Weights of a small GPT-style language model, trained from scratch on English Wikipedia: MLP 3072 squared ReLU.
MLP neurons of a small language model. Each row is named by its layer, matrix (up: input weights) and neuron, and shows model dimensions 304-367. Each number is 50 + 10 x the weight over its row's rms, rounded and kept within 0 to 99.
After each neuron's rows, "fires on" lists the tokens most often at its 100 highest values on Wikipedia text that the model never trained on.

L12.up695:42 55 45 48 39 61 41 44 42 40 64 39 41 61 57 48 54 84 52 47 53 33 74 39 55 46 56 48 34 74 62 44 39 73 53 52 45 67 59 44 50 55 59 49 56 48 50 15 55 51 48 53 43 49 43 53 51 48 45 48 50 52 46 56
fires on: " was", " to", "-", " re", " co"

L12.up2551:50 45 37 60 50 55 35 43 54 43 52 67 57 36 59 67 63 54 70 60 50 63 48 62 57 46 68 40 42 43 49 48 33 23 46 38 57 52 62 53 60 51 54 44 40 40 42 64 50 44 38 48 54 50 59 53 35 42 56 46 76 51 47 41
fires on: " T", " t", " D"

L12.up906:54 64 39 37 60 46 60 63 63 54 34 37 50 62 50 53 41 61 53 51 44 61 60 53 44 44 53 43 39 55 43 50 56 46 74 57 55 70 50 41 46 35 67 51 56 46 44 50 49 59 30 56 57 50 36 60 46 61 51 48 43 27 47 50
fires on: " L", "==", "-", " Early", " cultural"

L12.up871:51 55 57 60 32 43 57 48 50 43 58 58 38 68 68 47 45 54 58 37 52 55 50 58 52 46 61 61 53 49 42 48 64 65 51 39 53 52 42 49 36 58 56 58 43 49 46 26 49 61 48 42 44 59 49 38 22 26 63 31 67 46 48 50
fires on: "C", "c", "-c", " rec", " C", " prec"

L12.up2285:35 52 34 39 56 42 66 43 44 52 47 50 42 48 61 41 30 69 47 46 57 36 50 62 48 58 47 46 57 39 42 56 43 59 67 51 33 53 71 46 55 69 46 37 60 43 56 46 42 52 53 48 51 49 56 55 61 39 66 54 64 40 62 54
fires on: "1", " to", " what", " can"

L12.up2339:45 36 45 49 55 25 53 35 37 51 48 58 40 41 38 55 61 45 46 44 63 41 37 63 38 51 57 36 44 52 48 43 61 52 67 52 46 62 40 44 51 58 38 59 55 33 34 49 52 56 40 63 45 32 43 53 48 59 44 39 30 54 40 56
fires on: " d", " D", "D", "-d", "d"

L12.up1744:39 27 42 39 46 33 44 38 47 51 51 55 32 55 57 37 55 61 36 40 64 47 62 62 48 42 60 64 45 49 48 44 41 57 53 44 53 56 57 45 58 52 50 67 57 47 40 49 47 50 66 46 47 37 60 45 51 36 68 39 56 54 59 54
fires on: "D", " D", " President", " N", " by"

L12.up808:56 61 48 61 48 53 52 60 51 42 71 53 56 45 54 53 38 58 54 48 38 54 45 45 51 61 32 38 65 52 55 32 36 32 32 43 39 50 52 62 45 31 64 50 47 65 50 48 74 49 56 40 50 43 49 54 51 30 77 34 45 51 61 57
fires on: ",", "\n", ".", ";"

L12.up805:43 52 44 59 62 41 38 57 72 73 64 47 55 47 47 44 47 48 80 70 59 47 53 52 36 44 56 43 51 66 56 50 46 44 45 35 58 37 60 56 45 43 67 59 29 47 48 33 44 55 55 64 54 23 56 64 46 38 45 42 36 40 56 45
fires on: "-", "=", "CC", "om", "(", "/"

L12.up2942:47 47 37 58 60 37 58 42 46 33 76 45 57 44 56 52 46 41 47 56 49 49 48 66 60 49 42 49 48 58 48 38 51 21 30 43 39 46 60 53 45 43 59 36 42 44 44 47 86 47 67 56 48 54 60 39 50 37 65 44 65 56 40 52
fires on: " |", "-", " H", "H", ",", " by"

L12.up2212:40 48 44 56 49 55 47 63 59 55 64 34 43 46 46 39 25 67 54 62 52 58 42 51 25 51 55 58 47 31 56 43 50 37 62 47 42 55 41 48 47 61 41 29 42 48 45 47 57 60 65 63 38 54 37 56 46 53 45 52 59 61 58 58
fires on: " T", " ", " St"

L12.up2503:53 46 44 49 72 37 34 64 45 37 68 37 64 67 42 48 58 53 62 45 49 52 63 50 43 67 65 40 31 48 47 42 51 60 53 63 50 46 47 37 58 56 54 47 60 43 34 49 30 65 34 60 62 66 45 35 52 39 44 47 77 62 45 59
fires on: " d", " g", " D", "D", "oph"

L12.up3004:66 38 38 49 52 53 39 24 42 43 56 80 51 37 70 57 63 57 58 41 68 54 43 50 42 38 39 36 52 55 38 42 46 57 37 49 34 35 49 45 50 33 37 59 53 61 57 44 49 51 53 52 56 38 49 49 41 56 44 63 64 57 57 44
fires on: "0", "o", "i", " ", "5"

L12.up2155:43 48 48 40 32 60 38 50 61 44 92 63 45 57 59 40 30 73 46 43 46 34 51 49 40 43 56 24 53 65 60 50 30 46 45 44 57 41 50 51 60 36 58 50 67 38 37 40 53 54 37 60 39 26 57 50 48 39 60 62 49 53 48 53
fires on: " st", " re", " under", " over", " b", " to"

L12.up2961:59 51 55 28 43 42 58 51 58 37 57 54 45 58 49 42 61 43 50 58 59 48 25 51 44 70 58 57 43 34 44 57 36 42 30 40 48 53 50 64 60 54 57 39 46 40 75 44 82 57 62 37 61 44 37 51 54 42 54 43 70 41 41 49
fires on: " |", ","

L12.up961:29 77 63 42 48 64 52 34 51 46 60 40 60 38 41 54 48 45 41 51 51 51 54 42 40 50 43 53 45 39 45 58 51 37 63 52 49 42 58 47 39 44 65 59 41 26 53 51 70 61 62 47 46 60 39 71 39 40 58 52 36 49 53 39
fires on: " at", " C", " a", " the", " A", " c"

L12.up778:60 39 49 41 59 41 53 52 51 55 51 52 37 28 76 65 58 56 63 58 37 60 37 49 46 40 36 55 45 53 35 26 41 38 48 71 53 35 55 51 49 38 37 47 36 43 56 44 46 59 58 58 47 63 51 35 41 52 57 50 46 44 43 68
fires on: " (", "\n", " by", "/", " \"", "–"

L12.up1577:50 61 55 56 52 45 46 44 55 48 62 31 50 46 64 51 34 66 59 56 44 65 50 64 41 58 55 39 39 42 45 66 37 50 55 43 49 51 46 32 67 49 54 44 52 56 29 40 48 44 36 39 43 49 56 73 57 49 62 29 50 61 47 81
fires on: " ", " vess", " F", " f"

L12.up854:61 40 54 48 27 59 66 40 58 35 61 61 57 50 61 33 40 52 69 50 27 47 56 47 51 58 64 40 29 54 46 64 45 49 76 54 34 48 45 52 49 55 45 58 65 47 38 19 61 66 61 62 55 53 77 34 39 36 46 45 80 64 50 45
fires on: " a", " A", " to", "=="

L12.up1857:35 60 32 51 54 70 28 56 47 40 72 62 55 55 57 25 34 46 43 32 59 49 60 33 45 46 62 42 47 41 57 65 45 29 40 58 32 39 54 48 56 49 49 60 43 60 46 30 54 42 46 47 42 36 76 35 31 44 50 47 51 65 54 40
fires on: " ", "   ", " St", ":\n\n", "|"

L12.up534:39 48 60 59 52 27 51 64 58 51 50 47 58 41 37 59 54 54 45 58 43 49 62 50 58 57 57 37 45 45 47 46 47 14 64 68 44 50 42 50 48 56 45 54 39 51 50 41 55 55 58 65 61 49 48 42 39 60 44 53 32 63 68 51
fires on: " ", " B", " pl"

L12.up700:48 45 55 40 58 43 45 43 58 52 53 51 49 59 52 53 58 53 44 47 51 37 60 41 59 46 40 56 56 53 44 63 61 39 71 50 51 56 43 55 46 27 54 41 65 56 66 62 47 43 55 38 63 28 55 51 76 46 54 33 61 51 61 62
fires on: " was", " is", " and", " were", " be", "=="

L12.up791:54 43 47 52 50 46 54 37 58 48 44 49 79 53 82 55 58 48 61 50 53 51 38 52 65 47 64 59 49 59 46 32 54 60 38 46 37 53 41 35 62 52 49 58 49 51 35 47 45 57 64 51 54 51 48 47 65 30 56 43 69 45 58 55
fires on: " g", " dec", " c", " C", " G", " Dec"

L12.up2169:30 61 51 54 54 63 40 50 49 57 49 44 46 59 40 31 41 38 47 49 54 57 46 60 46 47 58 42 66 53 43 43 54 29 39 52 28 57 33 47 42 37 72 55 40 50 24 44 48 59 62 44 56 45 50 49 50 49 47 46 61 40 46 61
fires on: " is", " Am", " am", " are", " m"

L12.up1733:49 43 54 55 68 56 43 53 41 49 52 73 49 51 52 62 42 65 42 42 41 68 65 40 45 50 37 49 35 46 43 59 62 25 55 43 44 35 69 47 34 49 59 50 36 59 60 52 44 40 39 39 59 58 49 34 49 46 57 62 41 37 58 38
fires on: " P"

L12.up2453:57 45 52 44 34 56 30 56 62 55 44 50 69 51 63 46 47 61 33 42 64 54 46 70 45 43 64 31 44 45 50 51 67 49 42 59 59 46 50 57 56 48 50 56 28 45 41 43 44 55 45 43 49 47 42 27 54 68 42 48 64 31 36 58
fires on: "P", " p", " imp", " L", "L", " P"

L12.up9:55 57 47 45 61 46 54 59 57 38 41 47 45 50 43 42 46 60 49 68 46 52 46 45 45 38 62 40 63 64 26 41 36 53 39 42 57 40 66 59 56 56 66 46 44 56 38 42 45 51 55 46 59 42 48 36 46 37 67 36 49 60 40 45
fires on: " \"", " per", "-", " '", " ex", " C"

L12.up2048:57 44 57 49 39 45 59 47 41 57 68 50 57 38 48 41 69 59 53 60 54 55 59 45 30 38 53 56 39 66 49 74 34 41 60 47 66 49 41 66 52 16 46 33 60 52 52 50 53 46 57 51 59 55 43 58 59 36 58 45 51 41 54 53
fires on: " M", " was", " is", " H"

L12.up1847:52 60 22 61 45 54 32 67 57 36 55 34 42 53 72 48 50 47 40 64 54 36 43 62 41 37 66 48 45 35 55 45 48 53 39 55 50 43 67 41 40 62 63 39 35 40 47 49 46 56 51 57 67 54 51 52 44 48 66 38 57 57 55 68
fires on: " G", "F", "G", " g", " D", " F"

L12.up293:24 57 47 61 61 57 37 72 63 31 57 34 63 68 50 54 55 63 37 79 50 52 55 72 57 45 46 37 36 50 50 51 50 50 39 66 52 33 49 61 49 53 40 69 48 59 59 52 49 42 47 63 29 35 37 45 44 46 44 46 57 47 71 41
fires on: " St", " p", " W", " st", " P", " Bl"

L12.up198:51 33 39 57 66 52 56 50 43 48 49 38 44 49 35 55 57 54 54 54 43 53 51 53 36 47 58 49 48 44 41 65 45 55 61 47 54 18 63 75 41 46 54 45 47 60 44 52 53 49 58 67 52 77 31 50 47 42 59 49 85 42 41 36
fires on: " N", "N", " W", " n", " J"

L12.up1761:41 35 45 48 63 52 51 53 74 50 42 45 61 45 64 57 56 47 56 43 59 51 44 67 43 46 58 29 69 55 45 55 44 51 37 53 58 56 47 51 53 54 58 59 48 35 53 46 64 59 60 52 43 46 44 43 52 50 55 49 40 51 56 50
fires on: " in", " cl", " Sl", " Cl", " to", " of"

L12.up2672:46 35 73 53 47 55 49 54 40 38 47 52 49 66 52 39 55 43 58 38 49 46 36 54 50 53 41 46 48 63 40 58 35 48 47 64 48 41 64 40 53 54 48 68 41 54 49 51 47 47 46 53 40 47 68 42 46 39 59 67 39 49 59 45
fires on: " R", " Or", "R", " or", "or", " Hor"

L12.up1710:47 68 35 49 45 54 59 45 58 50 43 48 32 50 25 48 56 40 60 46 37 53 53 60 61 62 53 39 41 42 51 60 50 41 40 44 55 49 48 44 45 41 68 47 40 60 37 40 40 43 44 69 37 53 57 57 46 31 50 41 53 31 48 44
fires on: "p", "th", " a", " p", "ul"

L12.up1758:44 59 43 80 39 52 62 40 52 57 47 68 58 47 54 63 65 44 66 53 58 65 55 52 47 57 58 57 57 40 41 71 59 50 54 54 48 42 55 55 48 36 57 52 45 43 53 58 35 45 42 48 51 61 29 45 61 50 54 43 54 37 42 51
fires on: " T", " G", " Br", " Mont"

L12.up726:45 41 42 44 46 62 27 68 33 34 38 50 36 41 32 50 48 46 35 50 58 51 36 42 53 67 56 42 59 29 53 47 41 32 44 52 56 57 42 53 54 63 36 43 49 47 56 64 59 49 46 58 59 41 53 43 55 45 65 47 52 33 46 51
fires on: " in", " to", ";", " at", " of", ","

L12.up1749:48 31 50 42 55 58 54 56 39 34 56 45 49 48 59 46 55 47 33 50 52 55 48 37 48 44 61 55 37 45 51 40 49 16 50 56 48 37 47 58 38 42 42 46 55 46 59 29 56 67 43 47 53 54 62 45 43 54 41 50 52 53 56 43
fires on: " (", " ", "|", "\n", "1"

L12.up1007:40 31 36 55 34 54 58 59 49 47 72 69 61 77 23 43 45 52 51 46 45 39 30 54 53 50 40 53 39 55 48 41 31 41 70 33 58 59 69 56 31 41 38 36 43 55 39 50 34 53 45 51 58 55 39 40 46 57 64 71 35 62 43 65
fires on: " no", " San", " No", " en", " san", "n"

L12.up24:40 61 49 50 51 46 40 50 51 41 49 53 53 44 58 64 53 51 48 51 55 54 53 36 57 56 23 56 35 58 46 41 43 26 51 54 29 49 59 45 61 54 53 52 54 49 33 54 78 48 52 54 38 46 43 66 63 41 50 70 36 44 39 50
fires on: " ", " of", ",", " was", " by", " founded"

L12.up319:53 45 37 52 61 48 66 45 53 48 48 49 42 38 37 45 52 48 50 50 24 46 64 63 50 64 52 36 53 49 53 56 40 22 44 58 44 46 62 57 50 48 63 61 47 51 47 60 40 61 41 48 49 43 55 55 58 41 47 68 63 29 32 36
fires on: " D", " El", " el"

L12.up1340:42 55 60 39 45 43 49 30 45 50 44 59 50 32 47 52 52 39 48 63 72 50 51 59 36 44 53 52 45 53 59 67 47 44 51 41 56 17 34 52 39 35 31 63 56 67 62 43 72 56 45 36 64 49 53 53 54 53 55 64 65 43 40 68
fires on: " T", "v", " F", " B", " M"

L12.up1130:52 47 52 41 49 55 53 64 65 58 52 39 43 37 59 48 46 64 50 41 52 44 49 45 46 55 50 41 52 48 45 41 43 46 43 55 63 62 66 49 51 49 82 60 40 49 56 53 42 42 59 47 57 57 40 64 50 42 38 43 59 49 53 59
fires on: " L", "==", " l", " st", " Al"

L12.up2055:45 45 52 52 49 59 64 60 56 46 48 46 37 49 48 41 59 47 73 46 55 51 53 53 54 43 55 35 48 66 46 51 49 43 41 69 63 36 30 62 44 32 62 62 39 51 51 35 42 54 47 57 37 42 46 36 52 31 41 34 46 54 65 52
fires on: "D", "T", " D", "-t", "t", " d"

L12.up414:58 49 39 56 41 38 55 66 55 45 56 57 77 47 57 66 61 59 43 56 65 49 51 27 44 60 50 57 45 40 52 35 35 55 56 46 42 39 49 63 48 36 51 48 33 64 56 55 39 55 55 66 58 58 40 38 57 45 37 68 58 56 47 53
fires on: " N", " M", " Bel", "y"

L12.up935:45 44 46 55 56 49 62 43 47 48 38 46 64 42 73 45 61 65 54 46 68 58 54 57 43 54 55 60 56 57 46 42 35 56 40 37 59 36 35 65 35 40 65 53 42 55 42 43 63 59 48 53 49 44 48 60 60 58 43 47 69 37 50 40
fires on: " T", " H", " t", " p", " B"

L12.up1762:52 42 41 34 48 36 59 54 52 69 65 58 68 57 40 56 46 50 58 49 46 51 49 54 61 47 47 38 47 35 38 61 33 39 56 44 59 31 59 53 42 67 56 64 32 50 35 48 55 17 47 57 44 34 39 38 70 47 69 53 48 49 62 61
fires on: " on", " On", " p", " par", "1"

L12.up2759:65 46 41 38 61 59 50 69 56 58 74 58 56 42 39 59 47 44 45 57 46 52 49 42 48 65 44 60 69 24 41 39 52 51 45 48 52 48 57 50 54 51 50 49 37 60 36 43 42 51 55 58 39 44 40 47 55 38 70 53 59 69 51 46
fires on: ",", " and", " for", " or", " most", " by"

L12.up186:63 60 46 42 46 48 52 69 48 37 50 55 30 41 52 39 60 59 74 52 70 68 43 56 64 54 46 29 54 63 50 31 54 34 47 53 47 55 52 51 46 55 50 58 41 65 62 68 57 45 48 46 60 56 46 45 39 45 53 56 58 41 45 53
fires on: " Sh", " Sy", " sh", "ys", "y", " Lank"

L12.up296:37 42 39 53 55 49 59 56 47 63 48 41 42 43 57 44 58 50 60 37 41 53 37 45 32 46 44 46 47 71 29 51 54 46 61 55 51 58 54 66 43 35 27 59 45 45 67 30 46 33 51 39 36 60 59 47 46 52 64 60 51 29 60 29
fires on: ";", " |", " the", " a"

L12.up119:62 51 56 25 48 48 47 53 47 62 48 50 49 70 48 53 57 65 41 60 58 58 43 49 52 54 46 58 56 61 48 38 54 59 57 52 51 63 40 55 42 30 54 56 54 40 55 47 43 38 31 56 68 56 43 36 39 42 48 57 67 60 44 61
fires on: " R", " L", " was", "R", "N", "S"

L12.up696:48 39 49 39 61 54 35 32 59 69 46 43 49 32 66 58 59 48 47 64 69 60 52 41 34 21 59 59 41 46 42 64 58 47 51 57 53 46 44 65 53 59 60 55 44 47 33 58 64 64 55 35 47 30 50 32 57 24 62 29 56 53 36 53
fires on: " s", "-", "ach"

L12.up555:41 52 48 60 62 60 43 59 62 39 47 58 53 42 40 52 66 50 49 53 63 61 58 44 54 52 47 51 52 51 40 54 52 45 42 41 47 64 46 55 61 50 30 45 34 45 39 45 43 50 46 56 50 42 56 36 57 62 54 63 56 46 54 69
fires on: " B"

L12.up628:53 61 30 67 64 31 45 55 54 56 33 56 59 46 57 46 42 38 48 36 52 54 46 49 55 33 48 57 54 54 63 54 51 57 67 44 47 49 48 46 33 52 63 50 36 56 40 55 51 22 60 51 39 53 53 63 49 47 51 43 52 48 36 51
fires on: ",", "|", " is"

L12.up1089:43 51 51 33 62 41 54 61 57 58 62 52 45 49 58 68 46 45 43 42 66 44 54 63 55 65 50 66 54 42 66 36 42 49 48 83 49 50 27 41 44 54 48 53 35 63 50 57 62 62 44 44 58 47 36 55 42 41 46 38 71 45 54 52
fires on: "L", " C", " E", " government", " F", " G"

L12.up1511:51 43 62 55 47 55 37 50 55 53 58 68 56 42 49 53 62 56 58 50 56 74 56 51 48 42 50 58 59 51 45 51 48 59 51 50 70 59 46 51 46 65 50 49 52 72 29 75 46 55 49 54 45 58 48 43 58 47 55 61 74 35 42 41
fires on: " D", " Pl", " (", " with", " pl"

L12.up1679:62 51 47 38 58 56 71 61 64 34 61 50 44 50 65 72 27 64 53 62 53 55 52 68 41 53 48 46 53 36 41 50 40 42 76 48 50 41 53 40 53 53 66 56 52 48 62 46 56 58 52 43 56 33 61 60 41 54 44 58 48 47 57 46
fires on: " ", ".", " n", ")"

L12.up1900:64 54 31 60 58 52 57 44 53 39 59 49 57 41 70 56 44 54 59 36 63 61 61 61 48 49 62 68 52 35 62 65 65 44 62 35 69 32 43 44 39 56 39 58 52 58 54 46 54 62 56 47 41 42 47 45 61 49 56 66 36 48 29 54
fires on: "9", "0", " ", " sc"

L12.up1587:53 54 52 45 54 41 52 47 26 35 53 49 66 49 44 44 78 34 47 64 59 44 53 59 47 56 31 61 57 30 55 52 64 50 47 63 42 38 45 51 70 59 22 57 42 39 46 57 42 23 66 48 53 50 49 40 67 47 39 49 49 44 46 53
fires on: " M", " B", "–", " on", " b", " fl"

L12.up2475:36 52 49 41 53 35 55 65 61 52 60 44 37 48 65 54 52 53 57 47 69 48 48 49 51 38 45 47 38 47 49 41 48 53 67 52 50 35 27 45 42 50 43 62 52 43 60 57 59 35 45 52 43 55 51 54 53 48 59 53 46 43 48 57
fires on: " F", " A", " a", "e", ","

L12.up342:64 42 33 39 46 53 61 42 56 35 52 42 40 53 62 43 58 48 51 54 58 31 40 27 43 41 54 65 54 46 54 43 46 55 44 41 56 51 69 55 24 45 52 40 51 50 53 54 51 56 50 47 59 53 59 46 42 42 43 58 44 51 33 52
fires on: " ", " and", "et", "or"

L12.up1287:43 43 62 49 56 60 54 47 43 35 45 41 50 47 49 63 48 88 74 45 37 62 31 30 41 53 39 61 46 38 56 40 54 48 51 48 44 32 69 53 38 46 62 44 34 47 54 57 38 57 49 61 69 50 60 49 46 40 31 60 44 63 38 42
fires on: " G", " N", " F", " Mor", " Kam"

L12.up666:47 51 44 54 35 49 61 61 49 52 54 60 62 33 57 71 34 58 46 41 40 43 55 47 63 49 46 50 54 73 65 58 56 67 55 57 21 65 57 64 58 38 50 50 41 54 56 47 50 51 58 66 52 41 38 47 41 70 50 39 56 50 71 53
fires on: ";", "\n", "-", ";\n", ");", " best"

L12.up3059:54 52 70 52 62 64 58 38 50 60 43 59 48 37 56 50 44 59 52 38 52 64 54 50 49 57 47 46 25 44 50 42 32 24 39 40 40 49 38 53 59 40 61 50 37 48 40 73 58 47 49 54 62 56 53 49 32 46 57 50 60 60 43 47
fires on: " ", " l", " T", "L"

L12.up3055:47 58 57 50 53 61 45 43 57 44 57 52 29 53 55 57 53 45 57 48 49 66 46 39 56 39 56 49 48 60 30 45 40 42 69 61 65 46 59 52 54 29 57 65 60 52 45 49 60 63 68 50 33 56 65 47 44 42 57 36 56 40 55 48
fires on: " the", " The", " J", " a", " and", "=="

L12.up360:31 38 58 47 41 34 53 51 62 61 61 70 55 34 50 58 47 59 50 54 50 56 55 64 51 50 55 44 68 39 71 49 49 28 61 46 36 60 51 65 51 47 51 48 53 48 46 34 56 63 34 49 50 30 45 58 56 47 43 48 55 35 64 68
fires on: " G", " K", " C", " H", " P", " for"

L12.up288:61 40 54 43 56 50 53 53 44 37 45 14 50 58 52 62 53 55 72 61 52 49 49 27 67 61 47 66 49 49 64 33 63 58 42 50 62 60 45 47 39 44 64 72 48 71 25 55 47 61 37 62 41 35 37 46 47 44 66 57 59 57 48 56
fires on: ",", " are", " and", " long", "als", " is"

L12.up2570:45 43 53 56 61 44 48 31 52 43 52 48 45 83 48 45 60 69 58 46 64 52 55 58 52 50 53 53 44 61 27 51 49 61 40 47 61 58 51 37 41 56 59 58 48 35 54 41 45 46 51 51 31 55 53 75 60 54 49 46 54 54 53 33
fires on: " R", " L", " S"

L12.up1583:47 45 42 39 40 31 51 52 37 60 49 52 46 34 50 50 40 51 59 49 48 33 66 71 54 48 48 54 58 38 44 44 46 59 53 39 33 39 44 45 52 80 57 55 46 45 69 51 42 48 43 42 63 53 59 45 53 47 46 55 39 66 56 51
fires on: ".\n\n", "."

L12.up2104:65 45 45 58 54 44 50 36 60 41 37 60 51 48 47 31 52 49 42 36 67 55 37 72 48 66 48 50 66 40 58 59 72 49 50 43 51 54 37 36 34 36 51 70 54 59 60 50 56 41 52 68 55 44 48 46 56 61 66 45 44 50 43 46
fires on: ",", ":", " are", "-", "ed"

L12.up2097:37 31 63 54 57 52 55 62 38 51 49 53 51 52 46 58 45 48 63 46 39 56 63 66 55 55 36 52 47 65 24 45 39 17 54 38 38 50 56 51 59 47 29 59 45 46 45 47 78 44 36 48 53 26 46 60 52 52 41 43 35 44 39 50
fires on: " B", " Sch", " K", " b"

L12.up203:46 48 48 62 48 49 38 57 49 42 50 55 45 42 34 49 59 47 60 48 44 44 54 58 73 35 57 54 51 26 46 37 49 69 64 55 79 58 47 36 39 75 51 57 64 44 47 39 34 31 52 71 48 57 59 44 47 36 35 37 51 51 46 60
fires on: "0", " on", "1", "3", "'s"

L12.up2598:44 48 44 60 54 56 38 17 50 59 44 46 50 39 42 36 47 47 48 44 53 43 53 73 36 50 49 40 58 36 64 44 56 61 45 57 43 51 40 40 28 53 59 63 54 41 36 47 49 66 42 45 47 53 43 56 38 32 44 42 33 50 50 42
fires on: "C", " C", "c", " c", " le", "-c"

L12.up615:46 61 52 46 50 51 61 55 54 43 58 28 42 57 47 38 52 44 46 49 37 43 55 53 27 61 51 43 48 70 58 55 61 54 52 37 46 52 31 52 36 34 44 61 43 76 48 64 39 67 49 45 45 43 44 37 36 44 62 45 59 47 42 39
fires on: " is", " one", " are", " One", "One"

L12.up2540:54 50 46 58 69 38 42 46 45 44 39 41 45 53 56 46 44 56 69 49 57 53 53 37 43 73 41 50 32 58 33 59 60 34 65 52 46 64 45 56 63 61 36 52 20 70 44 41 46 51 41 50 51 42 62 38 62 48 55 35 56 44 60 48
fires on: " st", " St", " P", "St", "-st", "p"

L12.up2857:49 42 57 44 56 47 54 34 60 56 55 44 50 41 39 40 53 57 42 39 55 60 64 52 53 61 57 45 27 46 60 49 54 28 35 44 46 56 60 37 31 60 52 56 54 50 44 42 74 63 47 48 41 63 55 51 36 66 62 46 56 54 57 57
fires on: "A", " O", "O", " a", " A", "The"

L12.up2232:48 38 45 36 52 51 55 49 45 37 59 55 46 43 55 46 44 56 56 52 51 61 45 65 41 63 49 40 50 56 54 44 39 66 86 42 36 54 52 65 47 54 63 63 61 54 58 46 32 56 56 48 43 59 49 49 42 52 56 39 72 65 53 46
fires on: " M", " m", " a", " an", " was"

L12.up2446:76 48 46 38 57 70 58 47 59 39 49 27 57 42 57 32 38 39 54 49 46 60 55 51 45 52 63 16 60 61 47 66 60 49 63 44 40 38 52 51 47 48 50 53 50 44 62 47 53 63 49 64 45 47 54 48 51 56 57 49 58 43 46 60
fires on: " to", " in", " into", " by", " of"

L12.up1818:70 45 56 52 52 39 49 54 39 51 47 59 43 32 37 40 43 43 48 44 31 55 60 49 66 61 57 47 28 36 46 44 50 53 48 42 51 44 50 43 43 51 43 44 66 54 35 56 53 39 57 67 51 50 62 57 41 41 64 55 45 51 42 32
fires on: "0", "9", " U", "7", "8"

L12.up1029:50 37 58 61 46 58 36 54 33 53 43 45 65 41 55 62 53 42 50 52 53 61 61 44 31 63 63 62 51 53 42 35 52 57 58 44 37 50 81 55 41 43 53 57 26 55 45 47 47 40 71 41 49 67 71 61 57 51 50 41 47 49 42 70
fires on: " L", " l", " M", "L", " the", "R"

L12.up262:38 58 60 47 61 53 27 60 52 39 54 44 46 45 49 62 40 53 35 51 41 34 66 43 54 57 50 47 40 67 59 51 42 48 45 44 35 43 59 46 64 54 27 42 51 56 54 46 42 48 44 68 46 40 50 52 49 59 57 53 47 33 51 53
fires on: " in", " W", " B", "2", "9", " December"